MLP neurons of a small language model. Each row is named by its layer, matrix (up: input weights; down: output weights) and neuron, and shows model dimensions 0-191. Each number is 500 + 40 x the weight over its row's rms, rounded and kept within 0 to 999. Numbers have three digits each.
After each neuron's rows, "fires in" lists the words (lower case) most often at its 100 highest values on Wikipedia text that the model never trained on. A number after a token or word is its count.

L6.up398:481541518490502478442579498520434495461453497435495507528461465539485486485463509446592509470540487527547471506555511491464504533521482537462548507488510525468550547530495491556498546536467452524470455492494439501483509463422479443490482591469441517486416571497519561523497483530582532513461500541466508481467524531467423497508535553490422527602457462492460531540494608530501464570468528414543444476521572440505455617489541491559418553548521500503507482458521485508486524480492476471514491503462505516504557534552484547478570510496436451527440508463545447499444530553502457466
L6.down398:566437462575559458590421487506535475516484501517543471473474468507413498552443519474461545536478491461546485468429451561495523456546606524532482502504466497480494516483521482492455527537479583459461518566529534464522506633530443453417518517462509483459424514558483448505481590509439504508510527477519514480500568559515474485466486516555415506444450491492519461492524494547507578504555528465472515488488472464475474522450467519482503479504497439592586416504509484527591497482497540451518485521499481507475542498482506517541551417508450529496456488472484533467513508516550530525
fires in: "public" 33, "post" 12, "posts" 6

L14.up290:387420518491486510535479588521492446482450451488506429467534512574461459470504516480530481504537503481475486541540515524473535548486492498472454490498479573601515426564467480511547465623473466496554494448519503501504548524542489535516465517516456470493535599500523430554475529415506512474508594488486503471491457576495488504486519472538486510554504520473455511546433510432467536518465515553522478470470529480517520482519479458490529535470488584459481445517485490559529522483492490476515430498492481457514594529537502535540520497450529443535482483577578461512381477508577550504
L14.down290:553468488503534437587493448439522526494461522429517542573510510463563462479478528538466537473502455523493474505466482528511456474559533527494536532512516465431488526419576469465466514464511481499462509483427535514569468497502466463496515523509569517520450495567555479485538451534557513515563411516533481483490504496533569461535435550500594482460428544536541530491456491524478388508525525411484485483527548576465485472515513470397533489455496434530506549450468501486487488499495504603489570556507499506480376474499518504520473507565562476481495548471487468473567511506474497501
fires in: "that" 18, "through" 10, "than" 8, "where" 8, "sarasota" 4, "there" 4

L5.up171:494480524504462507487534537557435564529565439546505500580563442522520531545520517500510553474505462498448505478473498488558530466480436526426573445544479535439482454541501498511590556527503431447477472514466459540484557513537500532586433461489453471407492459494514461528514428491465464493512497573465504461482494576505517565507520525492473436526454540417480496545482504457482510468573441555528540488551490480451450549475515518598498587481501453499540458542459490504438532494500522447494546518528543458550460410511497540446544519532499411447502448489532509479491519526518495474
L5.down171:465562513451531533470588513543555587520553459594531546483478486452498502550503534477454493520447527540510446558446489521469477494481513499555515525455494484507490472457508479536505488463373479457460465464464467543497468549510526452550463462411465550480528398444458507437491474526527503560511523536497520506479523477434446458602491479440483495460536461510540468470539450520597539471529469507492574509519448512523446515508533536560514478464469470477533583492531520492418503533457498516474481511447556512588528491501517463581476431485523562557473513559456484529524520527479516522
fires in: "team" 16, "group" 12, "region" 10, "position" 8, "republic" 7, "party" 7

L3.up680:480543545491531544471413480512527487463491461421478484528524558459446452527511492424514449559581475561476499549489465522487459527478446496521447458586608514559570522480527449497442548477524450514487497454465490543528490477530545499438489564530417461471512481496477507514550500442477568525455492457486490499504529554476507573487524488572532464463506537477565503565547493518498512409510546463535459475435503530511490477511519506462501544481491484481512599522564478524533519551511408421466517486468489510530465544463577513439512588523486503437450508415486433526467487512532511471
L3.down680:581490534513480502447501546511457444512522609640510501518488477466571520522538478542452520521510522469474468508499519480525569502483510539484603499430468530579480539556478541478495490539478487497422515550498457482539459473489509504483490480476549548454450485474471536485468575498461405515462459487544432522504458549509552551520536606442476451485506451460525530524490466454476469535516474499502520547513484464466496621522455442489431527492474512468515540564445473571468504470500529522535455431539419532504453482499457482472538502493522412564453507503544507481554527474490507497
fires in: "been" 23, "was" 11, "got" 10, "opened" 9, "get" 7, "of" 6

L9.up748:559510516494518414473524525472549525500559457516446498472588485470511491515440482497572440421570529516501511504482514542562480460420527488508517430532528535529535412578527457490487581560475488499490492430556523504492504469571461479497455576467538475514438472429503502578480513460532522486502486454428541510480577471531540578571520535550526539466450512448499500494525553436526460541445550565498511484532520506498487546515495541428442513515472485477523454465534453500540501485438473499423454525507467506477471533598489493509431497481464443499472489485546454454527498599529495486
L9.down748:543511511505500533521532458519545531484505509445542489443454440530518483468566474484593504484497501444508469496527493481496578484440501513487527456506449545551450517467454499495435444500473435550492459471458468541501449505541528567465472485570512439548510525511479534441501508578558469511477511555520485481588431479415569465429504507498536472452489486484494595495511432444463494573516492469472546518518546574533456408556453509487441509541509474528547487546521442503583518546537543474526523471447612502478512523496505429500507491519479483540497487560507501419539480549497553412
fires in: "was" 59, "accompanied" 4

L9.up393:519472471553483545549473462456525559530448516535489444466478496528551540432495472443537503528529521544534499525489450552570478493489458459447465491531553539501499381461516458507552457535537418540518437417497547572529484491526532541441459547423525478496564512486471432590595458430505560469504573559494459455489499536496511622451604509505449505499478494476552498496529539437439485496493472528523439512469513515472563498539534500461433551438476555468489522507485530524509561509507496549424485512486494497528473543478513536531462517481505512489446494513537487503472492505542493436
L9.down393:508542460532473476533517519488642500540423478474494475416521495500513528526434572479455506506491535496513460496499492480461461550474464445486526505486491496542540434575518452529548463487579470477490460457478528500562561517449495498504515507456550448536470491583523426468501500508532568530516497552506416500574561510571531536515570483496469492543443451553425466469454522409443531508524434493506524511502533480516536515473495530495587507553490529492485494523478395502547591471506492500507492501499454495527473396514509442469529517411447524455540524526535470456575490480504531491
fires in: "up" 26, "back" 14, "off" 7, "down" 7, "away" 6, "led" 5

L10.up393:466513476426545485464456530443546487529524510487544405518533582486552534581524539537524538538531483524490433461517546484465482561469543481497478429486488600464504528490533531551475482524474530475522573456454499546524550554505506597500458543437528469406484519463578579502479425447503508449519569461527473427485480559475475580515495493448553442488499482447508442499430506471560504539557528452484496534512525552494531450530532474546506507518526524486510509467545469558541501480510503483514520499402488426529499497508573546490502489472530440497459541481522465520428489577508523454
L10.down393:472546560521497482505516528532482519419419525491511609463445499489494450490486516468494484470431562534548528575482452445556526492507506483484532495601553440600482489557415533462532490426466455488496474554538451395486477499530526429517476499551519559484478518486493499483535573547516517512512489445550546527513550469538575497488505471552486519528527538506507594429531506501429470418462419432466484499434483477519381534488495523521498498502447512543485471479523478504432500493512572488502533496420548498478510604488455467514510478494503517510501522513522542498520509512500474512
fires in: "there" 30, "lieutenant" 4, "nagoya" 4, "which" 4, "however" 4, "performances" 4

L10.up503:498441506620487568563442532532485588512435458540494502395501503481529480467465511460549499517510501437509482550513523510485491509524472537447470474506504559509406456525516489503504496475570495492535535543450570541514517481485537496521556484505437490469498595484501536543530493527474477487562533567524483432436486539521510518470510499482473408500508472473482479510429518517492512496418520522501386515464501520517536544509508508540510516465510458464508495520494572599476502533432474507450548470508552425524549584456500460494482453505515541531452419446536382549541512470527525468
L10.down503:483454563476526466525569524571495467552499543464554442434566522465431473479633485493532490542512523539482487552505484529546492583582509465485455538460557520532508419474518461515517486509514488456528543503551468520499541448453554509512528526472492475491502484552461441512472535474471451435512503481506447507436459499562511468494488443515481555476483473535561606526540471545470480487534491554481551490487457470495515491478510496414552463521497466460479483530526539415512482494435571456546517492441564437463442503477503561487487432477463447595491504506494485507431545507462576556
fires in: "both" 24, "other" 16, "many" 16, "most" 9, "various" 8, "improve" 4

L6.up426:553515557541536515437543542459527495490509476399489435468474466519500504510551523428517468536519394510502548471496526508521483524415521500503543540531504600512500491534552495484455525498467461534488454474507503429523479511598470509489543527500548466561416468480496557562469502453444476473563491486546534453477501447495480569519515490536460458532449510541584444513498487494460534470518546501534450550488486470615499463505543518493480438521515497494497487509506434541500510490562439544392532447512420521511489537532493518474551515551532507470495462515509389492516514510515534375
L6.down426:500476489446554560498482539505472511468507500473489450486512467541483474538442450465453482527473477479534469509500567559446478474506457504424511447590527527523497530476522564467522491471526426504530496535477548592512482491441537532554482495453472531486507472532458529549528532527547523472573549434484471481424481506486505466448543428535489480453549532522476532505548534556551492448508542460529519493482465503520461428533616503486495447622458455478490525511481423535512485473565519524536425503493573550511517533443509477608422412564526465494476526455498493541520475470475545438
fires in: "been" 39, "he" 11, "be" 7

L4.up482:479419466478491485552457472501502539513519526419481506509529376556473490465469491514551538487526530494551442561510486514488512496559549554510458487480520516506477574531478481533478441517552386573490539509521534469512519519483409469482463477482538469472462594496518587571508471541530498485517551507488464484498477559491572521457483509462480521553505485424502540508506461523554459502520450456410525504506496509452494494485414495525433488538477473494507537453508491554482530411465543444454471504468506548504497479523514555465645555526472433548497486525574494513525521432453538520
L4.down482:471482520495478531465537518549619451483488496474502512527504504555479473515521558514540508454487510504569500471459528530514528444485489495500505509521498483479559539484514497474506469458454506458502502507501490477420394561499533559499486529536551433511509465517498574533527490524509548501511532450457489488527528506498458450603522481427597517503474511593509489470516537430521461504538510510486496570458485521520483476430564438477557570453480474539529436509478509579516507404491578508511406532500459430520459444492467553504412516511520514574487491472529522452431496533432413589
fires in: "began" 36, "cast" 7, "women" 6, "started" 5

L11.up364:502561497500588497467487531508558516536443435530456457472495409570534492479469451561548548507554454486534494571458517530466509491505552446513524549508533478449552511514511512497604471483495406496514489478498500517458538495515483556634445534521476462512438522474556560531488551460578455468418494527482492480463465532524514612517538545502444424496470485533513528513476517487519545556491507469481553544520511488532525408548450520505521472571490498472519491517506481564532514469559511452529504440509496543521509528512428486498484467493436431486460433482536465448498463508520481403
L11.down364:516475459529477514525462451449525508572440499490511511521439520484473585473537590489500577519505497534500526472528518421467451484507497430523407543601500403443498514557496477437558479501540478491566516506450550536516498485490523485490457469521475496523578525536533485505517551504465560493462459574573525513503511505453517486495526549489491519591514528519515564502541496484545575526518521522495485545473431529477537464445515518470476500510513514456498542590449483453479483467474491497550526538400504553415533449557493442492470465449473503535482374469503476455509519457411494535
fires in: "the" 34, "it" 12, "writing" 4, "for" 4

L5.up82:531474494575493604521451489514528592500487493502530545534524473512495573460553527504528469502480475575511504466516470483567527453466411498478537437486513491499500420509495480473556488529497418558494439423503470567537489473462538508446468499474565454475463484493483508520582480503472530523476482447504489441489535528469520479488493464519417479573492520466585449491452603462492495525491544543550503442499485497463552568555516468563476577457476487486472427496542474516481530538572488476477505456480521541572589443493518545519566540554516461485490440467555482581455499540493481463
L5.down82:483550537536538537552487510524493510525467498461435486527436508475484477569545490430564493509470481473475497523512527481452490486490543514581483484584490423526558532530515454485415516505523563389445520488520490556539561576467519361542547513512477513537535515522456513426542517509451517498543495579447460402450497502493524486504470541488488508473550511537540478477517487600490517472429463435442495474480495478478494515502596460480470490579509469493545495509467529423414527452534428548565486577506475505484484498546472520493439520474463513496488476529490478521486510520575500486
fires in: "0" 23, "division" 16, "member" 9, "country" 8

L13.up82:445515513512470512508451474474479464503503531462494507482562567495438495497474543544492485470541476477488502469504526550472495595486535543414535428529570551539552570535490492480443487484570528470504546471529438560451537399520474439572460552475535495479578542480448398524517559505532451514525538547483403499504487507481560517554528478561568481565502430526505513513574482513509449429514542532451435533574510476521448487518428495489521541512503475519492493491512471519529515511467400489547448446549513446533502438482486497407550491495530458527495507513477531485463441453482506481
L13.down82:521568507430521447520516567509487484500515409529535522455515493524492551480540563467499521500477547445518564508499460495537457619556443543476464528543442537566524397527489534468534460472462438496522493460479517468544566446482433558489554483469507500573458406622499488479518475463491485476514481475481484543398483481510453493482535443449468534507506497436501517541530508497509514435555504536548487501438513499481524506471444535492481445595457468505480484492512590514473503523470527497417507605454500492514511537462539464570533479529499564478535465496531456527481490460526493523
fires in: "of" 20, "that" 17, "following" 11, "in" 7, "mighty" 4

L11.up95:518462552513572522538437486524549538534465471450512486542560506510519460509475438461499561470557379486504491547495503562492471567464422460504492474515540533503559500450508487553477430488498455569545495433501537513551485454469496489546526533480547469395536491494518521440458542470471485460499507473542427489486523523503525551530551437484500427498471507516561486502465456510527510535564498508474488591494460529613533501533472479494493494463508498463529491476547493514537530439557539543346538489501557408527456537493536488538528411418485496506474523504528491505469496502528522457
L11.down95:519494471490481536533438482508498488479469506512485467547491477481433489456507546518529531504538442530485506426537520434418487423504543480450496496526502513491502535593511542470459514464480531533488521409462551469435487499480489486569467533516470522392480482464514538538507463395525474532436478534535470602459538605565482451518503540568479490520497502517528574479518507468473501574461507427506486488503462507448544515472541549540576602490474551549523571558535493463508491520465459540463522513493478483506516449488473460478538564509492553457505473490473453537548605549475432450
fires in: "as" 44, "where" 31, "who" 7, "for" 5, "which" 5

L10.up44:440514524513487545523481486527438446495491512431540491493529489533517487476484457502504413543517461486515521537489446521542440497468467549464484570549497506547530478465535445504507553532592461479572494465504553527496555390516453544544563568461446531521445483490553453473492507485576430476519529526513485557477513528526487502489512494463580434497465511455464503467543587519522555502580430519460483513526487536528581518538508511498538496496525553470510518507573580486481488509463444480449533495504568394495562543460464546402511544511429482557456540465484441476538492502473526450
L10.down44:541483545506485481554355468469482522572400477514521491505578487454451539434536537504503566512495464491473425477460514523482569458509545501561506449447516509499447542500511513505507462515424530545510441524505498527469536483523501534562501514448486547502524574497429549514564530471470514522464500484500566562496534516518478477487484490514390470558476452527558487501515476490491451451454490566574483498574459473473456506463511528521486495466515525501423496467509435566514515500581450514494517467476501542561516477546506493438569446491503460540551589461539541389494519472495532471
fires in: "of" 33, "are" 5, "area" 4, "suffering" 4, "see" 4, "against" 4

L3.up628:502501499429490387504518493589490468490428455560464473493529453600508534509527479421477556532571466531556492537492467485526508450528455427450539533559582527436508502502512463551475486506535509503539495512534456455490469492479462421404595474502569487499520611487504524563481458584507507508514503489534518551479448521525530490418540518535441490519503506510483465498462524500468430503465526503468549491485519475452490558572510524468443496548502479534476524467490470526485519577464520502506480516476497491483491409507494477501587539509464473470513512552538434608510534481481425502
L3.down628:431430443442497557432474522524582495505507534460489469558527506521471536514569480470507486463470502501520485485479548566485499508545515513525529544501530499509509582502453491492551464474448463497489507528577474514485536505491413566496497467465508482549469504406515538590483496524526549526533506421497546393457497491480435550491468524507523451523440456546548506495567517441514442428405512511569495537501557532523465544502445450521548510413489530461537484548492486527573547481539546429484501545505440483454559453458438488558409510519499476529507519509533496541508457507506452572
fires in: "his" 19, "home" 10, "of" 8, "my" 7, "life" 6, "time" 4

L5.up168:476440445496486440520566579597519476486451528568398497445534486552492512494513525450544439507500502496515512486534509520632493604531531520443499502509469600509484510560515501510526454482530471496490490449551512477517508465576473529429455475530478417561494604491482504573493501527528496490487540474458524498507456507479539507451513487450485467491462555455466524544509517487505444526489517520506466515450516547509470508524510481478456527530510524483484473522498441546465513486494627464454475466521414522479495534540435486586613567454567447494505509499526437497497507487481487467
L5.down168:486486471501476484480490476482578415413468542415507491456541440490441587498466474564492518425428528535501469569464511552481445518528494506478486484481485524550440583466504501528517471413504552518513507568473552524515478503465526530483456486512463475526478504526533456493513508521537453544478466474468473578497519454499554463515473521475545516567520473515502492517515477434476503535422483492520431486480465466470432448494451520508543548408488563508476496479548582534525479449499512496543428582571551466522467484483479461592504582492519471536566598519529547523563473525526525554
fires in: "served" 21, "played" 15, "operated" 6, "playoffs" 5, "cricketer" 4, "continue" 4

L14.up566:523527494467467473459440475465548555505465506503410548463511552549530475571446459479481469450511506495488452494570535528494481549520576462442566493575523522501535446546478582599529569551509471509479545431440534529480475473528513470576540480464506495539446498497429481541530589562446537475453488544519477496474460486493516547524604582502454476493472503517489528519449527480425470482429497529598475530501483531516535496480430566447429501537522498482495492496555488523504505544480489470468532526519488506507498559537501505471494460429527395505437453526554509479515482563517531465
L14.down566:469442566556528540530484530554469441433533462525529479497506428479555535469548576538569449447510515483484508496438497460509529535442490580483509506416451541460500517443492480500522497518500542456510519511534454462488491573492518481533573462482522538497515428555557432472469451466431479486504498419460543489515512507467533463523479321429506483483468533461503466525476500501572496548495447482461510530520490497518412552529475456516515579508486552525445522518519481531414523500551543510548512521521470523529577541510513453521519555488568539487496477565499484543480492480476500424
fires in: "she" 24, "he" 14, "it" 9, "they" 7

L14.up393:522504422449448521520513554529530509465488509482424478495506488561495454495458479490516451493566517437560506548526510528519485541526405502507527499510599541580539504511518457517478450496475479552485448530466452481433501465496505499551449621447464541499491517489526525540517557538481496485470601537433531490455448530464478588518549393573479477489445496510544484495602557499500474480466486484445502500505512519519481437448515516473438521487480480495484541512509559497472532528504551479457484527472523511532334560582484501474539555484508518496502535498541433475492466500519458497
L14.down393:428537530484609500434504429473555507509435445469471493434583462496510432501510467447486462548496492476502545457547481504544551504543477577487500482477454502530476511491520516459489488477517581480526467549578466483520569534462552550465507484536554522485557548492521533524489510453522488441546474460466464499459463463450513462482568551521493455525486507475477490552588579484487493522548491447516482503477542522549493508465465478559565420430507551451538417501538528477527470531482473444461502576549526533516626507516458438546472481495484502454507462451466485416517520547462544479
fires in: "began" 32, "up" 7, "started" 5, "der" 5, "down" 4, "ballhaus" 4

L3.up699:474505476534563557505513545502474498508478462431486509503527434486536488507484543458587555505531475467511491566572495543469514472512443483522467475510545474533517551547481497455525436411584430458589479479554510581462525476447445534535451549527551459435458524488518505582516485514555483430479539485499465422477480564554523557492553545481434451512476475584510494488481529483486557536517518420407455477512442491534484438523480514568470470547504507470516505456479523530570492487493465472513500482542539437549514441532500507507577500545506547458494502493574417522520528505453512435
L3.down699:403546495496442569489515505462457546504493457503561554594511520535552463513449504524498536560579499417508489434495524542503576487545536503492473459507499516496499532495510550489554507529462501459564573467451458554545450471558432566481459458469543555512460451455471513535464538511424453378484513411443494451510527451451485518477466513510549460489435534484494469506540447512553503514453515523454530508519458496497458497478490496510569519482486486457522569487503490469596496509505543504480578536505511456523537576504451486528543524521484505441484409517572518537465515489455496432
fires in: "000" 25, "most" 12, "among" 7, "many" 6, "two" 5, "five" 4

L9.up724:465525545503540447503532479508536478513424421492499469492522518561525489488513525489550528472542448499528572508478500547506412416509470478546521433519505511531589506499530488529488508450560500445561608545570531481457498526540496519548482553493541506460510415486496502525483491394532508480494487420571567544466458520504579539455548492481555475482448464585514542541487496555408540466476501519461560544571490501479585434583498506470510457523511458494486486524453448548469496535512438500460526481538517477502470471489475490433538483515543461452503476430510449522515487442492483426
L9.down724:517535544524509467504542457507479517498535492513492571472503513423442554515471498576569490465455506493488454489471421509460468516518544528499486554477565463473500502477509536494496531492570501479465442422384444495584576578435454474448548490432519535501502515479533487516490472515549526494509490521445500429497509449567492499461423482461494489515523494443462439496566587524509487465542448499554439514509531426481474527443476453625489509472501472438443498508500539473522529522478542504547439466539424450574531521513545582539464550556502528498463497564503507468534487510502524552
fires in: "of" 45, "incumbent" 7, "given" 5